{"num_hidden_layers": 14, "hidden_size": 192, "num_attention_heads": 6, "num_key_value_heads": 6, "head_dim": 32, "intermediate_size": 768, "vocab_size": 4424, "hidden_act": "tanh_gelu", "norm": "layernorm", "norm_place": "pre", "norm_eps": 1e-05, "positions": "rope", "rope_theta": 10000.0, "rope_fraction": 0.5, "qk_norm": false, "attn_scale": 0.177, "bias": "none", "tie_word_embeddings": false, "parallel_block": true, "init": "uniform", "init_std_qkv": 0.0314, "init_std_o": 0.00594, "init_std_up": 0.0314, "init_std_down": 0.00297, "optimizer": "adamw", "learning_rate": 0.00244, "lr_mult_qkv": 0.5, "lr_mult_o": 0.708, "beta1": 0.9, "beta2": 0.99, "lr_head": 0.00458, "warmup_steps": 435, "schedule": "wsd", "decay_fraction": 0.916, "decay_shape": "linear", "final_lr_fraction": 0.0, "batch_tokens": 32768, "max_seq_len": 256, "doc_mask": true, "z_loss": 1e-05, "train_tokens": 131900000, "max_steps": 4026, "dataset": "wikipedia_en"}
MLP neurons of a small language model. Each row is named by its layer, matrix (up: input weights) and neuron, and shows model dimensions 32-127. Each number is 128 + 32 x the weight over its row's rms, rounded and kept within 0 to 255.
A block is one neuron, or neurons of one layer that tend to fire together. After each block is what it responds to, as a language model described it from the Wikipedia text at the highest values.

L10.up53 [184 166 117 100 128  67 124 127 111  90 183  94 126 146 105 133 218 134 141 124 146 146 111  83 119 134 123 139 160  98  83  88 132 122 155 119 128 138 177 137 180 100  81 169 108 118  93 115 155  95 128 142 145 114 161  93 103 108  95 128 111  66  64 185  77  91 139 103 103 152  93 123 149 135 119 128 141 132 153 113  88 147 136 100 158  91 174 109 195 153  65 178  93 122 109 112]
L10.up61 [ 75  96 143 163 138 126 112  66 146 165  77 128 139 145  78 142 131 110 141 136  89 133 111 164 165 123  28 111 145 135  94  84 122 149 151 163 102 108  97 171 101 120 122 157  93 119  54 118 196 116 103 129 117 101 177  97  94 144  97 117 130 179 111 123 135 106 104 162 171  92 109 141 151 143 147 114 160 138  83  73  89  98 134 165 115  87 146 122 150 174 120 140 178 115 157 104]
L10.up414 [ 53 154 152 153 149 119  86  99 203  94 132 147 153 139  83 163 170 133 117 123 142 139 147 197 128  87 111 115 182 153  77 111 131 141 115 118 148 138 174 128 130 126 122 169  86 118 113 110 132 153 103 132 126 197 142 130 144 166 134 133 131  66 114 100 101  74  93  99 146 128  63 118 114 136 107 109 175 154 103  52 106 117 184 148 162  94 142  72 181 139 147 158 125 132 159 160]
L10.up485 [147 151 114  61 150  97 161  72 157 110 175 166  93 103 100 109 154  89 120 149 160 114 107 119 127 108 124  75 149  81  28  87 114 136 130 127  73 131 149 160 213  82 126 143  90 122 149  85 151 135 122 125 128 150 148 128  93 138 106 120 147 111 108  75 114  58 125 121 131 111 128 151 122 116 123 139 195 178 113 114 104 158 154 122 117 110 179 143 165  92 109 166  86 127 114 114]
L10.up509 [151 145 144 117 142 122  54 130 129  85 122 172 141 148  67 110 133 140 127 109  60  80 125 155 132 110 110 131 222  88  59 116 100  91 163  96 126 193 146 145 150 132 102 113  93 169  45  76 181 144 103 110 140  99 142 110 114 159 110 123 150 104 163 124 118 155  99 164 153 122 120 149 179 147 115 143  76 118 154 105 170 117 152 139 136 149 107 164 171 176 129 143 190 173 115  89]
L10.up614 [158 121  62 175 114 144 105  63 159  93 169 190 108 156  92 127 147 135 157 123 130  96 126  58 170 165 116 123 181 132  55  67 133 109 179 155 125 106  98  91 123 104  98 109 132 137  79 104 183 152  88 125  96 118 106  86 113 139 114 117 109 111 214 154 114 137  90 119 101 128 136 118 185 136 107 161 144 107 136 121  85 146 151 136 112 108 121 126 188 118 147 226  92 188 127 115]
L10.up630 [ 96 126 142 108 121 121 148  79 152  71 174 147 151 124 100 155 158 144 129 103 131 122 136 166 120 108 122 161 179  93  43 157 175  76 180  93 148 147 164 158 204  37 153 143  78 133  11 165 128 168 115 144 115 114 107  54 114 106 115 209 138 133 149 130  56  87 165 139 136 109  77 126 136 139 120 130 168 161 117  50  83 154 146 118 111 123 153 162 148 142 176 173 165 130 105 120]
L10.up731 [128 115 108 150 139  78  97 115 125  64 153 127  80 120  73 168 113 149 165 163 114  52  82  79  98 152 101 120 112 107  67 173 140 100 119 160 138 105 150 120 111 178 149 139  73 158  54  92 134 129  81  98 125 124 162  88 133 162 123  54 212 163 151 135  85 140 111 109 116  71  82 163 117  96 155 178 153 121 139 113  60 157 185 122 101 154 122 113 188 115  81 183 123 124 144 140]
Description: Mid-word name fragments

L11.up573 [155 157 100 144  89 117 104 147 172  75 173 156 178 141  87 130 147 113  91  91 137 150  96 129 143 142 100 129 142 121 105 130 139 118 150  93 143 144 165 124 142  90 160 149  50 173 107  89 209 117 140  99 138  98  86  65  56  99 117 185 105 103 139 130 135 129 127 146  81  85 115 169 150 113 146 122 106 138  98 117 120  72 168 102  94  92 169 133 128 136 148 119 108 150 123 132]
L11.up589 [113 144 121 154 104 128  84 108 137 128 141 157 129 138 123 127 113  84 111 108 129 148 122  96 148 127  63 114 136 120  60 102 130 168 181 110 145 122 165 164 183  36 141 146 136 133  85 129 179 123 153 183 134  95 113  81 134 144 117 135 118 144 151 184 143 101 154 123 148 100  71 138 127 137 103 141 101 176  59 105  99 182 129  95 114  92 149 133 131 115 107 148  99 198  93 126]
Description: Name-completing word pieces

L5.up301 [114 143 133 157 160 131 154 115  88 176 136 129 117 159 124 183 138  83 140 131  89 234 150 102 137 101 167 126 143 102 119 153 123 136 138 116  92 148  42 128 105 145 115 171  89 168 148 117  78  99 152 169  86  71 122 146  97  88 108 145 109 155  85 162 107 135 146 136 126 113  88 143  54 138 154 113 116 134  95 122  95 208 133 107 125  65 126 132 142 116 156 108 112  82 148 105]
L5.up446 [165 108 108 184 144 130 131 150 136 137 131 129 117 132 176 119 191  96 122 151 110 246 116 101 114 128 137 147 129 130 125 123  97 149 110 151 130 170 116 137 132 195 110 172 143 187 175 122 117 130 150 178 113  83 155 146 109  81 137 130  69 149 137 143 145 130  98 107 104 135 118 138 224 101 158 126 102 125 152 122  52 177 104 143 131  87 105 131 138 131 133 101  82 135 129  96]
L5.up566 [137 135 163 218 186 147 105 128 111  81 104 153 145 134  97 134 146 125 149  75  76 174  96 173 146 115 119  84 192 107 106 148 103 130  97 192 119 129 101  94 129 120 176 161 112 138  89 139 162 186 103 153 161 135 126 112 193 112 116 131 113 103 110 160  93 134 143 150 149 113  89 135 158 160 141 122 144  99  89 137 146 120 170 118 141 155 145 164  87 149 160  92 184  94 169 130]
L5.up718 [ 90  93  71 101 106 103 165 162 120 163  69 199 140  99 132 166 160 132 167 176 113 188 164 141 151 125 127 143 145 112 112  98 133  90 126 104 121  96  95 126 133 130 132 165  95 144 110 126  61 102 143 119 124  99 113 155  92  93  54 130 122 102  98 129  87 109 105  91 109 121 115 116  83  75  91  95 129  64 108 144 129 133 145 130  92 150 149 147 115 111 141 127  70  91 149  96]
Description: Split-word fragment tokens

L5.up229 [100 106  86 162 173 149 112 120 126 127 136 150 142 166 182 106  81 168 152 144 117  73 119  96 123 120 125 126 119  91  57 184 101 118 115 130  65 133 127 144 145 148 107 118 167 135 130 120  88 113 165 167 190 126 161 128  60  72 131 102  85 112 126 140  99 136 121  81 173 103  99 148 119 110 110 147 157 167 140  96 148  80 141  77 149 161 170 140 143 148 142  94  70 147 123 129]
L5.up248 [127 139  95 185 125 104  96  32 138  75 121 159  95 152  77 172 130 104 101 158 129 122 108 164 108 121 138 134 171 126 136 146 110 179 168 179 128 122 107 167 157 136 149 134  84 149  57 129 160 144 123 125 131 108 164 118 104 217 110 106  64 152 144 110  93  62  32 119 168 130 114 152 127 135 111 141 166 147 103 106  66 142  85 157 146 106 170 127 192 130 148 149  84 127 167 129]
L5.up289 [138 108 134 103 135 103 116  73 170 153 162 145 104 171  90 180 175 105 147 168 114 202 123 107  84 125  59  81 222 100  81 153 144 130 194 125 128 109 149 144 151 116 177  72 146  70  63 149 131 136 116 156 121  85 196 142 118 126  88 134 109 150 168 152 106 110 126 150 126 175 166 142 166 171 130 104 149 172 117 129  68 143 132 108 130 104 148 167 190  91  93 116 138 159  93 108]
L5.up344 [ 73 151 110  90 126 127 130  72  78 141 120 143 158 114 101 141  59  93 141  68 133 101 133 126 116 121  86 203 150 101  32 187 100 120 130 152  98 183 124 167 116 112  48 127 162 107  49 127 102 114 136 179 104 115 174 126 107 137 141 175 141 142 132 110  86 132  96  97 118 128  79 109 123 170 131 123 167 151 147  45 133  86 230 143 125 118 136 186 123  84 141 145  92 159 171 187]
Description: Split year digits, mid-name pieces

L5.up279 [192 133 100 141 236 108 101  73 152 206 130 138 119 150 144  98 151 136 144 204 112 135 163 123 161 148  38 131 141  78 134 132 128 143 178 126 130 113 141 154 159 104  62 118 106 147 133 102 136  64 120 147 104 109 114  78 176 165  99 122 154 161 159 104 132 111 108 142  97 166 135 167 101 180  99 190 112 145 131 152  87  82 130 111 146  90  68 149 172 184 141  76 113 153 161  83]
L5.up365 [116 135 127 185 172 134 109 125 157  63 125 151 103 207  31 172 121 141 215 171  41 143 161 167 141 152 105 166 136 122 134 144 150 114 152  96 131  95 116 149 148 114 153 115 130 135 147 129 117  97 112 151 134 135  97  50 102 100 143 132  97 136 124 117 132  83 112 127 150 100 106 121 138 169 126 122 199 150 146  95 114 147 115 155 120 110 127 153 143 148  94 126  99 134 135  91]
L5.up406 [ 98 132 145 119 111  98 129  55 108 128 146 131 130 117 108 124 119 101 164 196 125 164 141 119 126  97 118 183 116 126 125  61 147 112 157 159 154  65 145 154 133  96 114 105 117 131 121 171 137 137 148 147 160  76 174 190 153 134 168  89 139 157  96 120 172 122  65  94 162 135 104 173 154 137 116 113 170 182 189 119 107 104  94 159 127  92  76 137 196 167  65 149  85  83 154 100]
L5.up591 [ 54 139 150 137 189  93 136  76 136 136 125 146  95 160  84 123  81 120 145 137 119 102 144 221 154  80  66 148 139 121  92  70 110 116 159 155 108 113 137 146 135 147  79  89 120 138 117 147 142  97  84 147 120 147  94 121 137 150 107 101 159  98 175 126 160 143  93 135 150 125  97 121 119 195 111 131 122  97 148 130 127 102 164 162 103  88 121 148 176 174 141  85 102  94 144 107]
Description: Word-completing subword pieces

L10.up30 [136  92  92 137 134 126 133  33 107 143 135 167 120 136  92 144 148  77 160 125 109 127 109 109 153 153 109 172 120  70 116 138 162 115 112  72  86 129 163 185 150 141 154 117 128  91  61 100 153 132 145 105 155  62 149  83 147 139 144 122 141  89 141  94 140  71  82 175 200 185  82 159 115 141  77 158  85 119 116  61 132 142 114 121 170 190 105 129 144 101 104 156 111 156 160  84]
L10.up107 [129 158 116 215 156 134 150 111 143 160  70 184  96 122 112 159 126 132 215 174 127 118 153 167 139  98 141 142 101  67  70 144  94 101 134 109 131  96 133 146 166 182 184 106 107 123 122 156 128  97 126 140 159  98 112 135 159 108 114 132  86  93 131 199  49  76 203 127 158 138 103 137 105 116  51 156 110 117 104  59 139 134  96 139 142 141 108 161 103 128 137 109 119 128 151  94]
L10.up162 [149 117  91 102 170 217 158  76 109  59 133 169  99 111  80 225 232 134 150 139 135 140  95 119 134 111  91 127 133 121  82 121 196 108 154 158  98  69 110 156 188  97 140 120 176 107  67 148 152 187 119 123 137 138 151  94 125 117 115 159 155 103 130 101  61  84 125 127 151 133  83 141  95 176  66 132 147 185 123 124 148 180  99 143 134 182  94 129 120  78 165 127  92 101 118 117]
L10.up277 [110 102  99 126 168  59 113 106 122  77 128 143  81 133 122 196 185  97 114 180  99  97 119 164  96 144 162 117 134 145  63 230 159 124 171 122 126  56 110 181 198 126 170 126 107 112  77 111 166 120 144 104 125 112 218  94  52 131 110 130 151 115 106 135 153  57  84 139 119 159 140 127  98  85  84 157 133 119 131 129 119 156 152 124 151 107 149 122 189  92 143 145  62 191 121  90]
L10.up465 [110 169  88 114 213 124  84 120 156  86 153 100  85 172 112 162 186 118 138 117  86 148 123 108 148 149 100 171 167  76 129 161 164 104 155 112 104 122 139 208 149 153  78 140 101 142 122 122 163  99 106 141 152 100 137  85 137 125  96 175 129 123  91 148  62  83  92 116 145 102  82  83 118  84 148 105 141 191 114 111 118 125 130  87 134 120 165 139 199 112 125 112 155  95 143 119]
L10.up508 [ 91 147 148 114 152 154 132  77 103 108 143  83 116 153 104 137 158 111 136  98 149 167 128 202 127  58 108 177 174 111 105 178 126  56 166 125  92 149  85 186 136 133  88  93 104  71  88 115 115 110 120 107 149 130  89 137  91 112 132 141  82  66 147 161 123  67  98 129 110 181  83 155 162 159 101 143  94 115 121  67 115 142 127 133 100 140  99 165 134 186 103 169  91 104 103 111]
L10.up577 [ 88 142  85 124 129 133 172 119 130  96 122 103 157 114  84 177 128 118 145 144 167 130 130 134 120 110 138 120 160 114  90 111 156 143 136 149  72  55 128 185 148 147 135  66 104  91 125 137 152 168 131 133 127  65 197 142  67 112 156 139  92  98 140 105  82  62 141 155 203 104 149 178 111 138  46 159 123  87 147 118 105 151 167 107 107 170 129 128 132 162 122 151 101 171 152 151]
L10.up696 [111 134 127 100 173 136 108 124  98 144 114 208 119 135 109 170 163 180 186 120  89 165 125 184 133 108 137 159 100 113  91 205 102  96 136 164  71 121 141 154 162  94 120 126  70 154  52 104 134  70 136  98 160 148 118  84 143 181 113 144 157 157 133 133  91  94  72  78 179 161  89 151 114 162  77 133 150 118 121 111 120 163 113 167 139  90 110 197 145 136 129 167  87 126 167  84]
Description: Mid-word subword fragments

L11.up232 [128 116 128 119 114 132 123 111 128  83 134 193  81  87 113 154  83 137 154  98 117  99 136 182 160 116 163 142 179 106  89 110  76 131 134 166  65 126  67 204 110 143  68 102  52 132 104 140 160 114 142 128 114 122  79 110  39 141 126  89 152  79 142 163 155 122 120 108 151 133 130 104 129 176 121 175 156  86 144 139  93 126 175 112 199 119 136 165 162 107 146 144  60 124 140 133]
L11.up493 [111  84 108 186 127 147  72  73 153  88 141 121 138 127 129 213  95 103 128 148 180 100 162 148 151 103  78 167 140  89 130  88  99 111 196 176 128 143 128 175 183 126 123  78  86  85  74 122 138 100  94  47 190  92  86 126 124 127  97 158  63 131 132 144 139 131 124 102 167 140 110 113 124  79  64  92 139 131 129 124  74 172 182 170 142 104 128 165 157 117  99 147 106 121 138 120]
Description: Mid-word subword pieces

L10.up177 [134 132 126 132 102 108 124 127 134 140  97 136 115 202 163 154 149  72 159 124  92  98 113 170 115 115 160 107 133 106  98 135 168 147 113 146  70  88 142 157 149 161 160  86 107 105 114 156 176 151  91 130 145  73 146 107 105 158 183  90 135 100 125 104 157  92 121 118 132 152 152 166  81 101 108 122 163  88 117  76  73 180 138  82 105 143 147 135 184 103 120 158  88 164 172 181]
L10.up182 [186 159 109 131 140 155 119 122 166 131 173 227 116 154  93 188 134 155 110 122 160 119 127 114 131 121 119 194 146 101 140 122 162 115 186 158 113  90 109 151 136 123 133 123 120 126 160 128 152  78  79  97 100 110 127 113 115  94 203 108 113 133 155 118 104  75 104  84 116 134 108 169 160 124  69  86 123 118  69 107  94 108 105 132  93 153 124 135  91 111 123 136 112 131 130 127]
L10.up195 [112 148  32 176 132 162 140  92 112 131  88 160 105 164  92 167 126 155 151 183 131 117 155 117 107 139 131 131  84  99  89 172 121 155 126 165  55 134  96 161 139 156 172 115  57 110 101 131 124  69 131 159 124 117 216  79 120 196 135 146 150 138 154 131 107 134 122 123 187 118 116 128 147 161  84 158 202 135  91  81 125 152 134  78 132  87 108  92 139 149 145 143 109 192 180 115]
L10.up223 [199 181 129 135 134  97 152 117 131 116 142 145 165 148 122 145 160  93 106  70 160  98  76 120 122 143 135 162 143 153 144 106 124 125 159  98 118  61 106 191  98 165 135 149 126 144 101  79 152  65 126 133 146 109  97  51 151 144 169 176 137 113 103 105 150 121 132 129 125  95  76 150 120  92 107  65 205 163  93 129 107 140  92  86 128 138 180 127 168 119 131 202  90 126 123 170]
L10.up236 [152 107  92 152  90 114  92  92 149 170 188 148  89 142 176 126 157 130 182 131 153 179 154 117 160 144 156 130 127 134 167 122 147 152 103 124 126 111 146 170 169  96 145 145  86 132 139  71 110  82 133 154 147  67 139 109 124 129 198  98 112 104 142 134 170  93 128 156 146 114 101 121 168 119 117 105 234  61 128 131  97  98  62 134 104 116  99 127 138 136 110 174 126 179 116 157]
L10.up267 [137 105  98 110 132 133  83  87 210 131 113 204  86 133 120 128 131 159 133 141  94 178  75 140 116 124 133 190 107 111  84 132 143 125 145 188 151 141 115 158 131 111 160 110  69 166 148  89 103 132 128 105 153 102 204 130  71 140 177 154 168 128  87 168 190 111 142 165 113 113 133 183 133 152  40 128 129 158 151 129 121 131 141 142 140  82 135 127 133 120 104 171 153 167 145 135]
L10.up298 [ 94 164 114 122 114  97 131 162 151  94 180 149  71 186 116 138 139 137 173  79 108  98 113 133 168 135 156 155 108 151 100 171 160 126 141 145 146 117 113 117 151 105 155  87 102 129 145 131 122 104 140 159 137  67 110 104 109 114 167  64 150 130 152 134 160  94 141 170 120  91  63 122 147 145  68 103 162  74  91  37  82 161  98  96 166  97 125 119 133  78 121 163  82 149 155 156]
L10.up399 [150 140  93 124 170 120  87  90 120 171 145 160  96 123 169 113 144 137 143 165  70 123 113 123 112 104 152 128 120 135 178 163  97 120 120 118 111 111 129 140 139 112 200 126 118 120 141 105 139  84 118 132 130 112 117 137 101 137 125 134 154 103 156  63 147  86 130 113 134  84 109 149 122 152  85 109 163  58 139 130 113 157  94 138 161  58 110 185 186 144 153  85 128 145 188 140]
Description: Word-final suffix pieces

L11.up168 [129 107  92 164 187 146  72 106 135 116 111 137 124 182 126 105 163 160 136  99 105 138 144 114  99 102 129 169 121 133 152  63 113  76 190 143  94 139 114 173 145 121 128  87  79 126 106 120 120 103 105 134 128  95 164 111 129 211 140 171 138  77 131  77 113 135 113 152 170  89 154 106 149 173 101  84 157 113 136 119  70 131 111 149 143 105  98 168 160 106  92 175  72 203 112  76]
L11.up217 [144 144 126  79 132 119 133  63 140 125 109 104  78 121  92 181 190 137 131 140 128 184  96 111 163 117 161 141 133 104  96 149 122 144 144 138  98  93  74 157 150  66 144 136  96 135 142 130 163 111 148 107 152 133  68  72 138 154  87 106 125 112 170 150 102  71 116 133 147 144 146 130 133 173 118  85 146 157  91  86 128  91 145 115 139 152  72 143 156 131 114 162  52 170 165  91]
Description: Mid-word subword fragments

L11.up669 [100 153  89 107 127 109  99 122 117 117  73 139 133 156 125 125 139 148 154 120 145 127 150 136 168  98 103 160 159  86  92  86  95 127 213 181 129 146 135 193 227 111 165 144 118 154 114 137 187 115 128 115  99  83 160  65 116 155  82 187  57 136 140 107 132 128  85 131 206 154  74  85 162 131 149 124 116 167 121 114 156 131 132  86 100 101 119 163 105 143 160 149  98 161 122  87]
L11.up704 [133 156 100 130 172  79 183 133 104 122 159 141 155 151  74 118 132 116  94 128 127 189 185 122 120  96 114  92 128 100  70 107  92 131 188 111 122 116 160 150 132  87 112 149  87 154  57 115 179  83 100 127 127  97 154 141  95 157 123 126 120 110 145 136 123 149 111 202 158  94 180 152 137 122 129 126 126 141 141  98 149 117 139 119  66 114 136 145 171 154 126 139  43 123 156 127]
Description: Name-ending word pieces

L10.up21 [128 145 148 133 123 109 114 111 176  72 143 171 164 104  38 121 150  74 129  68 139 147 136 120  98 133 129 100 148 142 121 155 116 192 129  87  94 137 151  83 182  93 190 134  76 125  65 132  96 145 102 183 134 133 156 159 101 119  74 128 113  92 159 150 117 156 169 159 156 138 112 139 149 137 110 131 168 114 148 172 110 132 179 126 147 147 112 117 195 143 175 149 114 193 145 137]
L10.up121 [157 152 130  94 170 125  57 152 199  92 175 158 152 113 128 136 140 136 170  99 117 116  77  95  92 146 151 123 149 159  99 157 184 105 114 123 138 192  96 104 159  73 114 170  81 173  78 118 126 148 117 139 115 108 156  81  78 118 123 172 114 118 122 148  68  91 143 173 117  90  79 188 132 152 119 109 122 156 141  91 104 145 113 116  86 118 138 124 127 131 145 121 152 114 118 116]
L10.up179 [136 168  94 125 114  90 124 126 191  90 166 180 149 182 167 178 104 150 126 137 168 167 116 120 125  85  84 115 190 122 139 153  93 138 195 107 133 161  86 152 162 117  87 106 119 164  86 137 137 193  99 141 140 113 201  86  90 129 104  68  90 119 155 176  84 155  74  75 114 130  73 130 122 154 152 132 132 126 163  89 126 128 122 108 111  82 131 110 182 157 100 190  93 163 109 101]
L10.up428 [173 126 181 160 149  89 102 112 107  79 175  97 138 141 125 135 185 136 107   6  97 241 124 138 150 138  82 150 166 153 114 172 131 131 164 102 139 164 139 112 166 116  81 151 127  95  97  69 136  76 137 170 131 120  82 116 162  98 109 153 118 148 159 151  54 124 157 188 121 105  88 127 118  77 136 118 109 136 121  89 134  90 177  91 142 120 148 169  94  73  86 137 118 173  92 134]
L10.up461 [151 178 135  93 134 138 120 112  97  82 149 176 201 172 104 191 123 125 148 116  90 126  81 141 103  89  74 101 160 145  86 133 142 191 163 126 118 121 126 112 159  55 128 147  94 175 102 118 137 143 192 135 202 155 164  82 127 124  87 108 147 124 126 103 111 140 146  85 126 158 115 104  27 185 172  94 124 159 159 114 152 158 150  22 120 118 113 120 152 144 107 133 120  94 123 112]
L10.up629 [119 186 101 125 131  69 123 109 167  72 123 130  99 181 133 171 135 110 145  94  92 120 122  90 135 116  88  88 182 124  72 165 140 144 234 103  93 148 113  87 185  59  77 109 101 140 107 106 162 153  94 141 148 176 140  70  75 110 107 123 102 116 154 168  99 171  69 145 156 121  76 127 131 164 157 109 161 176 137  94 116 121 143 121 111 149 168 109 187 140 111 157 137 215 135 149]
L10.up662 [ 97 152 131 116 113 150 103 137 166  32 129 137 117  95 102 167 135 125  83  80 116 138 114  75 151 166 162  95 169 111  82 123 115 196 164 126 105 108 112 132 126 153 163 149  88 127 133  70 187 148 129 120 161 113 175  92  78 108  71 107 152 123 151 125 127 143  86  98 148 123 160 121 121 120 130 134 114 119 110  91 110 110 189 111 126 175 113 107 206  89 126 167 132 220 121 145]
L10.up670 [110  97 140 140 150 144 106  89 129 104 172 107 109 182 112 182 130  97 186 111  75 204 111 119 108  99  55 146 143 104 125 148 136 117 152 144 122 149 173 143 164  81 135 143  57 162 119 131  95  95 163 146 245 109 160 129  80 159 138 144 118 114 118 128 127 117 155 135 143 148 117 177 168 137 115 130 142 162 142 115  98  76 124  38  96 140 141 115 199 147 143 132 115 182  99 176]
Description: Name pieces and subject pronouns